config.yaml
tie_embeddings: false
schedule: "cos"
train_tokens: 274100000
steps: 9364
MLP neurons of a small language model. Each row is named by its layer, matrix (gate and up: input weights) and neuron, and shows model dimensions 48-175. Each number is 50 + 12 x the weight over its row's rms, rounded and kept within 0 to 99. A neuron's up and down rows have the sign that makes its largest values positive.
After each neuron's rows, "fires in" lists the words (lower case) most often at its 100 highest values on Wikipedia text that the model never trained on.

L8.gate265:38 46 73 48 57 47 53 41 37 49 62 43 59 60 43 55 43 30 68 48 37 37 33 62 78 58 34 43 42 55 59 53 63 63 53 56 30 34 44 69 49 58 68 63 41 52 71 43 57 52 48 54 45 61 55 53 56 59 63 51 51 64 54 23 55 52 46 60 38 34 50 54 30 49 39 59 63 34 42 51 51 52 50 60 49 48 52 43 34 56 64 50 40 51 49 36 53 61 51 66 61 48 43 30 67 49 59 38 52 66 37 45 32 49 38 68 81 42 47 49 55 45 53 52 42 51 43 69
L8.up265:47 44 14 39 65 66 42 43 44 43 72 38 41 60 41 56 55 42 58 58 49 62 60 85 68 62 55 42 36 37 47 47 71 70 54 47 55 41 42 49 50 48 81 34 34 40 47 32 56 58 64 31 44 57 39 62 41 34 49 58 30 63 60 56 46 44 25 76 42 49 52 61 26 83 36 50 43 58 52 62 49 45 64 52 60 34 63 58 53 38 31 50 35 42 75 48 36 56 67 29 53 57 52 50 69 35 47 43 56 56 39 66 34 58 54 42 58 43 64 55 34 47 55 55 42 52 60 41
fires in: "of", "for", "in", "d"

L6.gate18:58 37 54 39 60 41 52 29 26 47 65 39 52 44 53 45 44 49 33 39 57 66 47 32 59 49 17 32 69 46 39 42 35 55 52 55 45 46 39 58 50 46 43 50 52 66 48 66 62 78 31 45 50 46 48 33 34 63 35 59 42 74 50 68 81 51 65 60 58 64 61 72 46 41 51 57 48 48 52 30 42 56 52 51 49 41 57 53 28 46 48 48 47 58 56 44 65 64 39 59 53 52 52 40 30 57 57 45 57 43 52 39 45 44 46 55 25 65 40 65 54 45 61 66 45 19 56 46
L6.up18:44 58 76 38 59 61 83 20 54 43 19 27 59 27 53 45 42 34 44 24 61 37 52 66 48 15 52 52 59 44 49 43 47 41 44 56 49 49 37 49 37 53 47 61 44 52 57 61 35 52 56 45 59 53 68 59 47 41 57 47 37 49 49 63 46 46 52 73 52 42 56 60 52 57 63 39 59 51 71 50 57 39 45 62 48 43 48 46 43 60 58 37 53 48 47 53 52 76 44 48 62 46 70 72 34 42 28 36 38 41 40 41 54 56 58 45 45 30 38 56 65 47 35 65 49 37 44 59
fires in: "new", "the"

L6.gate593:38 44 65 46 29 45 37 58 42 62 54 72 57 48 43 49 71 55 63 35 43 55 43 55 62 56 35 46 44 39 31 33 47 50 38 63 54 43 54 44 57 53 53 51 51 65 47 69 44 51 56 69 48 60 37 29 55 55 51 54 59 62 37 59 43 42 43 36 65 41 29 51 33 51 51 36 62 54 56 45 29 40 31 36 60 49 44 54 57 43 61 63 36 35 64 64 50 45 48 37 57 65 58 30 48 43 62 54 43 44 50 71 33 68 19 55 38 51 33 51 61 64 14 30 41 53 41 55
L6.up593:40 64 65 59 50 44 47 33 59 62 53 49 55 40 55 32 70 58 35 41 59 47 39 57 71 47 37 47 48 52 31 56 36 35 46 52 32 40 63 50 57 54 50 33 44 58 46 53 57 20 37 46 58 42 38 47 45 63 49 46 65 52 61 39 31 55 48 44 43 49 23 56 43 41 53 53 62 51 39 30 57 51 55 65 38 46 50 52 34 45 54 34 36 44 39 68 38 62 34 76 54 51 27 38 39 65 63 48 55 46 68 58 44 67 47 59 37 58 66 47 64 43 48 34 52 38 43 61
fires in: "record", "track", "film", "recording", "play"

L8.gate148:37 52 55 44 35 60 41 77 61 24 41 46 51 61 51 55 33 67 58 46 54 44 35 22 35 41 51 53 60 48 68 50 63 42 67 26 52 54 57 56 67 48 69 37 42 40 37 58 49 47 80 46 51 42 51 80 39 46 39 38 54 44 45 48 62 34 70 44 26 35 62 51 49 65 45 32 34 56 53 54 42 48 05 55 36 55 66 39 44 63 26 37 54 33 64 53 51 45 37 57 52 62 42 53 25 27 60 55 55 40 45 41 60 66 35 44 55 57 60 55 56 35 69 61 64 72 37 59
L8.up148:50 54 33 49 48 34 56 14 48 51 49 55 34 40 51 55 39 49 35 32 47 55 57 45 64 43 42 60 49 33 53 34 57 79 47 61 65 25 36 62 43 60 46 58 38 59 44 63 39 68 68 39 61 42 62 32 50 51 53 74 53 55 42 44 50 35 48 49 72 61 19 47 46 58 41 55 50 56 50 72 37 57 55 40 56 72 43 51 58 36 53 46 33 31 64 46 46 29 35 50 49 52 60 48 44 56 44 63 55 51 44 62 47 53 50 57 54 60 60 51 55 42 52 52 45 55 50 56
fires in: "his", "of", "her"

L3.gate582:55 50 66 69 47 41 46 58 61 63 31 40 49 66 69 39 66 52 33 47 46 56 34 67 67 67 42 38 46 26 49 58 55 54 79 41 43 47 45 60 48 40 55 54 55 63 37 59 60 45 45 60 59 43 46 51 43 50 57 22 67 47 47 47 64 29 40 57 55 46 43 38 59 56 43 49 50 50 45 50 53 52 54 29 49 47 45 49 47 35 24 42 67 43 32 66 56 35 38 59 64 47 32 28 33 57 64 41 40 46 53 52 42 65 62 71 40 57 59 49 32 37 41 42 37 36 46 65
L3.up582:46 42 73 43 49 54 60 40 63 48 60 61 78 43 58 40 33 55 55 57 56 25 46 48 37 55 47 37 47 41 64 42 53 38 33 51 53 32 60 44 48 40 55 56 43 46 64 64 79 33 28 23 49 59 61 13 47 59 39 58 61 38 60 47 59 51 65 41 43 63 78 47 49 39 46 42 45 30 53 41 55 33 46 57 36 42 42 30 29 66 57 55 54 57 43 57 62 78 58 36 61 24 55 30 44 30 68 52 53 42 57 43 46 35 63 62 67 49 45 37 43 58 53 68 58 40 50 45
fires in: "south", "north", "east", "mid", "west", "present"

L6.gate378:52 48 52 46 47 54 34 63 61 51 62 52 73 57 63 45 58 58 60 39 76 40 43 65 61 58 48 55 67 48 56 53 56 60 55 26 50 45 38 64 49 51 55 57 50 68 49 54 80 60 51 38 40 56 75 42 63 58 55 47 62 58 45 43 68 49 38 43 63 40 60 59 41 50 33 70 49 51 53 39 53 49 51 47 49 34 30 55 60 38 38 44 48 42 45 48 15 61 48 41 51 36 27 70 19 46 78 61 64 59 33 33 35 34 66 67 52 45 38 41 38 67 58 42 63 37 49 58
L6.up378:55 35 39 58 58 45 53 15 53 42 48 70 55 54 58 52 38 44 70 33 60 60 48 60 45 37 03 33 36 54 65 45 39 37 55 36 49 58 72 48 58 53 58 60 53 62 42 45 48 29 51 64 33 51 43 67 29 58 63 64 31 34 50 48 56 40 67 36 38 54 42 65 54 47 46 43 43 52 53 61 54 68 51 44 50 56 38 51 62 67 62 53 43 49 56 66 49 56 55 41 89 46 34 32 45 50 29 60 52 42 53 39 50 46 48 62 34 51 29 32 39 45 64 43 45 63 59 41
fires in: "south", "north", "west", "united", "queen", "people"

L11.gate84:40 47 47 44 58 40 57 85 51 44 57 60 28 43 55 63 44 46 64 52 35 62 30 52 46 46 46 41 50 65 61 33 67 32 44 45 40 53 69 57 71 68 50 56 48 50 47 49 38 40 74 48 45 44 47 40 49 63 76 47 43 24 32 63 56 32 81 29 56 34 27 48 47 42 55 32 48 46 46 56 49 80 54 54 46 41 68 38 30 56 25 52 49 58 44 42 65 57 54 62 39 71 72 63 72 37 38 57 50 50 46 35 66 68 38 64 40 53 68 18 41 55 53 65 21 44 74 49
L11.up84:41 67 36 49 44 46 58 58 58 32 48 48 72 74 71 48 56 25 39 20 46 42 55 51 55 38 65 56 51 57 58 63 59 56 49 22 55 40 54 64 75 50 56 32 37 41 47 41 47 31 47 32 42 36 27 39 53 37 45 75 60 48 54 32 63 24 45 38 48 30 58 55 29 47 37 57 60 59 68 58 49 43 71 27 55 61 67 60 41 51 43 52 63 26 48 50 34 44 48 44 50 46 60 55 63 83 56 63 51 50 52 50 56 23 56 63 41 58 60 52 66 54 45 46 63 60 52 47
fires in: "be", "is", "him", "series", "her"

L3.gate464:51 66 55 37 44 67 43 49 58 32 58 50 49 53 78 59 43 28 13 52 48 43 52 39 46 60 53 59 52 49 60 57 32 43 45 39 44 59 30 53 50 61 50 37 49 32 55 47 41 80 59 50 64 75 52 70 46 49 38 51 30 69 28 57 50 43 59 31 50 85 60 47 45 42 30 51 73 52 54 75 38 35 46 36 45 47 46 42 59 58 31 38 34 72 56 60 56 89 56 46 42 41 64 39 45 29 32 46 64 58 60 47 60 51 69 43 42 56 83 43 52 59 53 74 51 30 60 48
L3.up464:42 59 52 54 41 61 51 49 50 30 48 43 43 32 84 54 38 31 21 47 38 33 65 51 43 48 55 60 58 34 74 46 31 53 55 35 49 58 41 58 32 61 48 41 56 41 49 44 34 60 43 44 65 47 49 60 55 26 51 62 56 65 44 55 46 61 68 39 56 50 41 53 50 45 47 51 52 63 50 50 35 50 50 48 31 47 54 51 46 37 37 57 74 46 63 45 71 81 53 30 33 53 66 35 48 59 38 50 58 58 47 39 58 56 74 31 43 49 50 41 45 57 60 60 47 28 60 52
fires in: "each", "every", "within", "per", "next"

L3.gate858:46 57 58 67 63 65 73 49 47 52 50 36 61 24 43 53 39 64 42 43 66 48 45 59 43 57 58 58 58 85 81 53 56 38 42 52 48 53 46 46 62 41 55 39 58 53 52 52 39 54 44 39 56 37 44 41 35 56 52 52 48 64 15 63 58 43 44 46 36 38 51 29 53 32 41 51 55 61 56 44 46 63 51 28 62 46 55 69 55 53 61 49 52 47 24 48 46 41 52 35 52 59 13 54 62 71 62 55 50 42 61 37 52 52 53 64 33 69 47 54 65 60 55 41 40 64 47 73
L3.up858:54 75 61 65 69 60 74 51 68 55 44 36 63 33 50 64 33 40 48 39 63 51 40 56 50 56 53 56 40 74 70 50 42 44 33 39 56 54 41 48 67 50 48 61 68 53 48 54 42 54 37 38 49 32 47 42 27 39 70 56 63 66 25 52 60 49 41 43 34 53 67 42 52 33 46 48 68 71 57 44 60 41 47 30 58 25 63 49 54 59 48 43 65 44 35 45 55 30 44 36 52 48 41 43 57 68 66 51 58 44 40 42 43 49 55 61 17 54 53 54 60 35 52 30 50 60 37 51
fires in: "which", "what", "how", "whom", "who", "that"

L4.gate383:57 52 65 33 54 46 37 46 41 37 58 59 57 49 66 43 52 50 36 54 53 45 56 40 65 45 60 42 27 62 63 55 37 66 43 48 60 52 37 68 58 58 27 46 46 44 53 53 54 66 73 41 46 34 48 36 60 44 55 63 51 60 51 36 39 50 54 32 52 59 61 52 69 48 21 37 71 49 59 46 80 62 52 25 28 58 34 53 60 57 28 42 45 72 22 52 39 44 45 66 42 59 64 67 37 51 40 53 62 72 56 47 72 63 53 61 32 68 56 37 53 53 34 72 38 37 57 55
L4.up383:50 44 76 38 12 43 51 65 41 63 30 47 59 51 44 57 43 28 94 54 57 37 62 51 57 31 32 63 40 56 79 52 47 51 48 30 53 53 61 64 44 56 43 50 27 53 73 70 59 61 56 56 37 38 58 41 56 47 63 45 33 72 48 43 49 58 57 51 40 54 52 50 50 56 21 46 76 60 59 25 54 70 64 44 33 54 43 50 58 33 40 62 36 76 50 24 50 58 51 58 53 45 51 77 47 43 57 32 53 27 42 54 56 65 56 65 60 53 58 38 52 33 37 62 54 54 64 53
fires in: "best", "nhl", "within"

L9.gate738:37 85 50 33 58 51 28 44 59 43 64 33 19 66 41 59 43 54 48 59 41 37 47 49 61 34 61 51 63 51 62 37 47 53 40 36 44 42 64 70 51 49 54 54 56 45 40 47 40 40 48 61 49 41 50 92 59 47 72 58 56 50 54 60 51 50 26 58 62 28 42 46 49 38 61 60 71 65 61 23 44 41 56 43 35 64 31 35 56 48 69 39 44 50 54 60 50 58 33 43 59 40 29 44 53 46 44 61 61 72 47 38 41 63 41 49 41 53 58 55 45 50 59 35 45 43 59 60
L9.up738:49 51 49 61 54 48 55 55 44 52 56 45 58 48 63 40 74 47 77 52 61 51 71 59 51 55 58 51 54 63 30 67 48 45 46 51 47 58 49 45 22 45 72 61 47 33 65 60 60 67 83 52 61 55 60 41 51 46 39 37 55 51 47 52 37 35 33 73 47 33 40 40 42 72 41 28 69 65 42 37 68 46 36 48 35 16 46 35 32 56 67 41 45 41 59 47 23 39 39 54 58 61 44 51 58 69 59 37 50 34 42 42 66 41 54 43 52 42 51 38 53 42 51 54 54 37 39 47
fires in: "in", "of", "town", "province"

L8.gate136:60 66 72 36 60 53 51 54 53 58 51 48 53 70 34 37 58 45 34 35 44 53 36 58 66 31 45 50 66 39 42 31 37 56 48 75 51 90 40 59 58 39 41 37 34 52 55 38 47 49 24 61 72 67 69 52 57 42 44 61 60 74 59 38 52 46 54 43 50 40 54 52 42 43 51 36 43 48 58 82 53 52 53 38 44 43 50 50 32 53 58 19 41 71 51 60 54 50 50 48 44 46 50 51 30 75 47 32 47 65 46 51 48 57 64 53 47 35 41 56 49 64 44 64 39 45 46 44
L8.up136:50 53 49 68 55 38 51 43 72 54 51 45 78 43 51 51 58 30 39 42 58 42 64 69 61 55 67 51 39 63 63 58 40 58 34 49 48 39 35 50 48 36 48 53 49 34 37 32 46 37 52 36 45 54 52 51 25 72 48 55 53 37 42 52 41 48 59 58 65 50 41 52 55 49 33 32 62 36 80 58 59 26 52 43 38 51 65 31 64 62 51 43 29 54 55 37 55 74 83 77 57 62 58 54 58 75 62 41 42 49 66 68 45 48 54 63 48 36 51 52 74 58 39 62 47 36 46 77
fires in: "of", "978", "the"

L8.gate308:50 62 65 38 64 36 39 46 67 39 47 58 58 51 45 56 64 42 39 44 58 62 47 45 77 49 60 47 47 32 45 61 57 66 56 47 50 61 59 52 49 50 43 47 35 49 69 19 65 63 49 58 51 44 52 60 43 24 43 46 29 63 56 50 49 38 35 58 52 36 60 73 55 43 45 30 60 31 44 74 42 51 42 55 36 66 57 65 66 44 67 65 54 80 35 56 36 40 57 23 30 60 72 44 34 47 55 56 50 76 45 57 54 39 46 70 76 27 60 30 54 51 54 66 51 50 50 32
L8.up308:43 40 58 58 54 36 48 51 43 81 43 64 61 30 59 29 63 52 39 65 32 62 59 48 43 47 48 53 40 62 81 50 57 45 56 59 58 57 27 60 58 45 57 69 43 41 65 52 75 34 31 58 56 36 60 52 43 53 55 51 50 40 40 67 50 35 52 27 50 35 60 77 75 60 64 59 15 57 45 40 39 58 46 73 56 36 52 29 36 67 40 53 30 58 52 52 49 63 65 61 48 72 47 57 54 62 41 44 49 50 55 46 54 54 28 56 49 53 39 48 48 46 17 57 45 47 36 54
fires in: "the", "one", "first"

L8.gate278:51 66 44 41 53 46 62 47 41 55 63 48 52 56 42 50 33 59 71 64 56 59 62 65 54 66 61 51 56 54 48 41 72 69 45 58 64 74 69 38 26 61 56 59 36 55 56 53 36 51 60 39 18 61 61 48 61 51 67 56 50 53 34 59 45 52 39 42 51 54 44 33 36 56 37 56 48 61 45 55 55 51 40 51 46 66 78 50 65 46 69 64 52 54 85 46 36 72 38 39 60 69 41 43 53 48 48 40 38 58 41 73 62 41 65 51 46 55 53 57 59 52 55 57 57 65 29 50
L8.up278:61 33 51 67 51 53 49 64 63 57 22 38 65 34 54 38 43 53 39 59 46 47 59 46 43 50 54 26 56 41 37 56 47 69 45 33 61 69 49 49 43 45 57 72 50 43 53 71 54 39 47 68 30 35 44 38 66 67 56 31 43 47 45 46 52 28 46 47 65 43 45 78 45 57 57 60 43 45 68 37 44 32 48 49 34 46 62 73 39 47 45 55 70 46 58 38 44 72 51 62 44 36 60 41 26 45 79 41 44 49 54 57 48 53 34 35 54 52 50 69 56 50 57 48 38 51 48 44
fires in: "with", "of", "000", "neosimnia", "as"

L3.gate424:53 34 47 47 49 49 34 49 32 44 68 45 60 46 57 53 48 37 48 32 54 70 41 40 42 18 51 26 50 33 40 60 58 60 23 49 73 32 62 46 60 49 56 57 50 67 44 47 66 48 43 63 26 75 49 54 53 38 68 48 53 33 61 48 71 24 36 47 57 62 61 53 60 48 43 55 64 46 71 31 70 66 77 46 63 66 44 55 56 50 49 63 57 61 55 64 69 51 68 65 37 31 62 47 46 62 40 65 49 74 40 37 32 76 56 52 57 59 42 81 66 43 71 63 55 53 42 30
L3.up424:59 42 45 49 71 55 25 31 50 41 90 56 32 56 59 47 51 38 58 52 34 71 49 39 57 56 53 30 41 48 51 73 60 62 35 30 52 33 45 54 53 75 46 66 60 66 65 63 63 54 54 67 42 72 44 60 40 50 67 48 43 34 25 54 54 48 26 45 55 59 48 36 44 62 43 34 60 41 66 35 62 43 47 45 69 62 44 56 71 64 38 58 42 47 25 78 61 44 48 51 39 35 66 48 48 46 56 38 58 72 39 37 57 85 55 60 47 69 45 52 39 59 63 56 45 78 29 52
fires in: "n", "pnb", "nbc", "nu"

L8.gate918:38 75 52 40 46 50 59 67 67 50 40 63 57 39 52 46 42 52 57 42 46 62 55 49 49 45 68 31 42 55 38 23 44 81 67 54 57 66 37 34 65 35 49 44 50 60 31 56 68 45 58 68 50 63 59 43 64 89 73 38 52 65 37 49 55 45 58 58 52 40 50 37 45 37 33 50 47 42 66 54 43 47 46 59 38 57 69 51 41 61 57 46 42 58 29 56 32 37 33 56 30 60 40 51 52 52 56 27 40 51 40 63 42 57 44 30 37 34 49 32 49 62 49 56 33 55 54 34
L8.up918:35 38 45 60 49 36 54 45 57 51 62 55 40 40 44 46 66 11 42 48 47 49 60 51 39 63 40 52 63 72 53 48 63 55 45 53 53 58 57 63 53 52 53 46 69 46 45 38 51 53 63 62 44 65 52 67 42 52 54 44 50 44 46 32 33 46 45 35 50 50 30 48 21 48 48 57 31 40 55 62 62 50 61 49 58 59 41 47 46 42 60 57 55 56 50 48 69 66 63 54 53 56 46 21 69 52 46 51 58 69 40 61 44 36 59 51 38 62 68 59 59 24 74 52 67 60 20 48
fires in: "by", "of", "in", "up", "out", "as"

L8.gate330:44 60 21 67 57 46 54 51 54 48 38 65 40 67 77 80 44 57 62 66 43 45 43 64 62 69 47 40 56 55 47 52 47 30 47 56 22 44 45 58 41 65 60 54 59 70 64 47 50 47 66 07 48 52 52 56 58 55 59 65 51 39 41 33 44 39 44 67 48 54 52 43 41 62 54 59 62 75 44 49 62 44 51 53 34 42 53 71 62 39 45 44 51 36 62 45 65 54 49 60 56 53 37 56 40 40 58 41 50 29 46 73 57 43 45 85 53 49 48 43 40 52 72 61 30 52 53 45
L8.up330:58 38 46 49 59 45 49 48 55 46 51 56 43 59 68 36 43 45 41 67 63 44 68 37 45 77 47 37 31 19 48 47 41 48 32 29 48 52 24 55 59 58 29 45 58 60 54 50 33 57 59 50 45 51 48 80 46 65 66 52 29 42 51 50 62 37 54 54 42 48 68 65 54 54 52 37 46 64 73 39 55 37 37 51 51 33 61 67 53 52 55 66 47 64 57 83 36 40 65 39 61 44 44 72 48 41 50 46 57 42 51 79 52 67 63 49 61 47 40 49 65 28 63 63 47 55 55 68
fires in: "of"

L4.gate886:51 50 42 66 59 54 59 62 51 54 59 23 63 56 38 43 48 49 45 51 43 74 54 39 60 60 25 60 54 35 36 36 46 38 37 61 48 50 62 75 43 52 49 42 43 50 43 65 47 34 38 46 60 45 42 40 31 68 28 60 57 44 41 48 31 50 57 38 70 42 55 61 29 36 67 44 59 65 37 13 43 57 36 38 49 51 41 48 50 65 47 50 50 46 58 57 35 51 65 41 50 44 40 35 44 67 26 54 61 67 53 46 57 55 51 58 59 48 57 34 62 55 42 43 42 23 51 55
L4.up886:57 49 68 62 39 29 54 64 64 44 62 60 68 44 34 55 28 65 40 40 41 48 24 46 51 49 38 60 44 42 40 53 60 29 50 68 61 66 57 57 55 50 61 64 33 72 50 63 52 67 65 46 50 48 35 49 55 45 46 57 47 64 52 58 52 44 38 59 38 64 42 82 52 34 66 51 64 61 50 40 37 65 58 45 46 47 46 51 56 61 36 49 58 46 38 49 34 64 49 58 43 51 64 25 42 53 64 48 61 40 44 49 52 64 31 67 34 54 44 44 63 45 48 47 37 46 67 50
fires in: "record", "non", "recorded", "recording", "albums"

L9.gate841:46 55 49 58 75 60 83 66 34 37 47 71 48 37 55 41 46 63 56 67 32 53 44 65 62 55 40 43 42 80 40 50 64 41 30 29 46 70 49 40 34 60 42 37 59 56 40 52 44 54 40 46 56 64 36 52 52 59 53 68 58 49 47 65 68 49 56 59 50 53 59 66 56 50 39 65 52 63 53 44 57 53 33 33 51 41 44 48 66 46 54 36 50 57 73 68 48 59 41 63 29 72 60 57 44 49 48 60 56 47 45 55 45 46 55 74 41 66 65 31 27 57 32 16 58 33 54 38
L9.up841:62 64 44 49 52 61 45 54 35 50 35 48 24 46 61 55 39 57 45 30 57 48 60 80 44 48 41 49 51 58 48 47 41 35 46 34 54 38 49 55 34 52 56 44 39 45 39 24 40 52 55 38 72 51 34 72 42 44 62 61 58 65 42 38 52 44 50 35 32 43 52 51 39 75 42 30 48 37 47 54 32 39 48 45 53 34 43 52 78 57 51 45 55 65 54 73 41 36 55 42 24 48 74 60 58 30 45 60 35 65 52 65 37 52 61 43 48 41 56 50 60 44 49 52 57 57 41 38
fires in: "of", "released", "for", "to", "founded", "began"

L4.gate642:59 37 45 64 59 49 59 40 42 56 41 40 56 52 58 63 31 43 44 29 77 57 45 37 60 66 64 47 52 54 42 69 59 36 51 36 52 52 52 65 36 42 49 66 54 39 66 44 36 47 52 45 82 49 47 37 35 64 49 61 72 76 45 44 51 52 43 51 56 58 79 44 51 51 39 60 45 64 50 65 51 28 51 51 72 44 46 62 43 58 52 61 37 55 33 47 48 58 34 32 52 48 37 68 33 47 59 45 61 62 57 48 53 53 42 44 44 32 72 53 34 34 38 30 28 59 37 42
L4.up642:37 57 64 29 38 56 61 40 53 47 43 44 75 44 61 34 67 46 62 56 45 67 43 67 61 40 57 65 48 73 69 55 40 58 63 50 56 65 51 69 59 66 52 46 72 69 44 59 43 44 63 55 38 43 48 50 45 43 51 61 34 51 44 50 57 40 48 38 63 45 40 42 36 45 47 51 73 51 42 53 56 59 59 44 61 71 50 48 45 50 54 38 56 37 52 43 47 37 37 47 59 41 51 50 65 59 43 65 54 44 34 44 50 39 70 75 30 49 59 53 45 44 67 54 56 51 51 56
fires in: "there", "so", "what", "how", "that"

L8.gate961:50 56 50 52 47 45 61 61 49 58 38 65 54 53 46 49 39 40 45 27 58 40 46 66 71 33 39 39 49 62 59 43 40 56 71 55 51 60 50 50 53 59 38 35 56 37 61 32 54 59 49 45 70 48 52 65 52 59 72 55 46 58 58 45 56 24 26 60 47 61 62 55 54 38 45 37 43 47 74 58 46 59 43 55 41 38 55 51 47 56 52 30 55 57 55 45 35 65 51 32 44 37 63 42 32 54 57 37 45 46 33 51 51 52 47 57 56 44 62 31 83 61 51 57 48 59 41 46
L8.up961:49 66 44 37 41 29 36 49 35 37 32 54 45 37 53 38 41 25 63 17 49 47 60 36 41 35 47 41 57 63 64 68 43 49 62 23 53 40 52 23 49 50 34 43 39 33 51 40 62 48 59 54 37 63 58 36 53 31 50 65 29 52 55 63 72 38 34 60 52 65 67 43 61 65 50 42 48 48 63 63 50 56 77 60 30 45 65 32 53 28 76 54 54 61 49 41 31 46 44 37 68 67 51 38 49 40 49 55 62 37 42 46 44 70 39 61 49 40 57 47 62 55 50 52 49 43 50 58
fires in: "of", "for", "on", "the"

L9.gate720:48 66 33 32 42 64 42 68 44 40 58 66 51 43 29 20 48 38 52 51 57 63 61 71 67 41 68 42 59 49 64 55 37 41 43 50 31 46 61 64 46 53 67 47 70 41 62 53 60 54 66 16 50 58 49 60 36 60 68 50 50 64 63 53 71 42 48 56 51 47 65 69 49 35 56 34 65 47 48 51 48 46 65 49 56 70 44 48 62 34 39 46 51 49 73 47 48 46 42 38 72 55 43 62 42 65 25 53 67 63 45 39 40 57 37 46 47 45 51 51 48 64 58 41 52 37 39 47
L9.up720:42 39 76 54 43 70 46 52 70 41 63 40 45 56 46 42 68 49 64 37 58 46 55 55 58 48 57 41 50 43 32 73 42 41 75 43 54 54 40 52 54 14 57 51 51 38 30 41 51 66 29 70 38 35 52 63 59 49 47 48 79 81 48 60 21 48 57 57 65 53 74 33 68 52 45 56 49 51 57 39 48 53 30 53 67 46 35 45 43 37 54 50 46 48 39 53 22 53 44 41 28 43 23 60 34 60 59 43 31 52 36 54 62 75 42 44 56 46 40 54 39 33 55 39 58 42 68 31
fires in: "in", "of", "19", "played"

L8.gate976:43 40 50 52 50 56 48 49 43 50 61 43 52 47 45 41 35 39 66 43 41 56 52 48 64 45 31 67 33 68 68 22 66 69 50 33 55 49 47 52 33 62 53 52 50 63 49 51 34 63 40 67 48 70 67 47 48 65 53 50 55 62 48 31 47 42 51 47 40 43 38 42 34 67 38 45 34 48 46 56 40 57 43 67 59 41 88 52 51 66 44 70 63 51 73 46 58 52 48 56 47 81 46 49 53 34 45 65 74 49 40 32 38 26 51 57 48 53 58 27 37 33 58 55 38 52 27 55
L8.up976:58 56 37 31 41 52 65 44 46 45 47 54 51 50 40 49 74 52 50 52 55 65 63 42 65 53 32 57 54 57 64 53 55 38 59 52 48 43 46 58 49 60 59 46 52 59 50 42 64 37 49 51 35 61 38 39 55 50 34 81 42 41 43 47 45 37 48 49 51 58 30 40 32 29 43 27 51 71 57 59 59 56 57 23 72 50 49 59 45 48 52 52 46 42 45 62 75 13 57 52 56 42 56 46 41 50 48 59 40 46 47 34 34 48 39 57 45 62 55 26 46 42 45 64 30 49 38 50
fires in: "of", "there", "in", "for", "among", "as"

L4.gate356:43 57 72 54 43 53 51 30 48 41 55 70 65 60 48 66 39 31 36 45 45 55 67 40 41 43 63 71 47 42 27 26 36 60 48 36 58 42 39 47 41 61 59 46 57 54 59 43 46 74 55 66 42 63 48 40 50 51 55 47 53 51 40 44 63 42 77 29 41 47 59 60 50 49 39 21 68 43 63 54 56 42 59 65 30 33 53 50 61 41 34 57 38 44 56 65 65 60 47 51 30 50 72 37 48 56 43 49 55 63 30 47 53 56 53 56 35 58 43 55 45 65 61 47 31 53 51 60
L4.up356:53 72 73 52 30 68 41 55 57 46 47 62 58 68 52 58 47 40 37 49 26 36 59 36 42 26 61 62 45 39 48 34 30 56 37 81 59 69 43 53 44 67 50 46 41 29 53 49 38 61 52 65 49 40 57 58 38 56 45 56 29 42 39 42 54 28 45 46 45 73 54 57 52 39 48 36 47 20 71 40 44 40 28 52 57 19 56 53 62 32 28 47 39 60 48 52 44 69 56 49 35 40 65 55 36 41 34 39 63 42 55 47 52 50 71 58 52 52 63 56 47 43 64 47 54 46 53 59
fires in: "top", "big", "per", "best", "bottom", "hot"

L9.gate1008:61 57 42 62 38 37 60 50 52 49 49 69 53 55 44 48 54 53 60 36 49 36 38 54 40 27 52 60 44 69 62 30 72 28 42 41 80 41 55 50 59 40 55 43 38 40 49 69 56 50 37 57 47 54 52 61 53 50 48 47 61 59 48 34 68 48 48 45 53 39 50 75 31 44 17 37 44 48 41 52 41 70 32 44 52 53 60 50 56 58 48 54 47 56 54 73 47 70 53 39 42 57 60 71 45 36 49 45 61 45 52 37 63 33 25 52 44 50 54 35 39 51 52 78 53 69 34 49
L9.up1008:34 34 39 48 54 34 47 46 69 42 50 43 45 49 63 58 54 47 61 37 42 75 50 27 61 42 63 45 23 34 44 53 51 73 62 69 31 71 49 66 66 37 35 67 70 74 45 34 60 56 50 37 68 49 38 44 49 60 30 50 51 46 68 39 40 59 48 47 67 81 37 52 69 41 53 42 57 39 68 43 55 51 50 51 22 32 50 47 57 47 55 59 71 47 62 40 48 46 44 71 65 65 36 29 62 45 49 29 47 66 63 68 31 51 28 42 55 37 63 46 53 53 47 77 57 59 42 56
fires in: "of", "well", "end", "high", "median"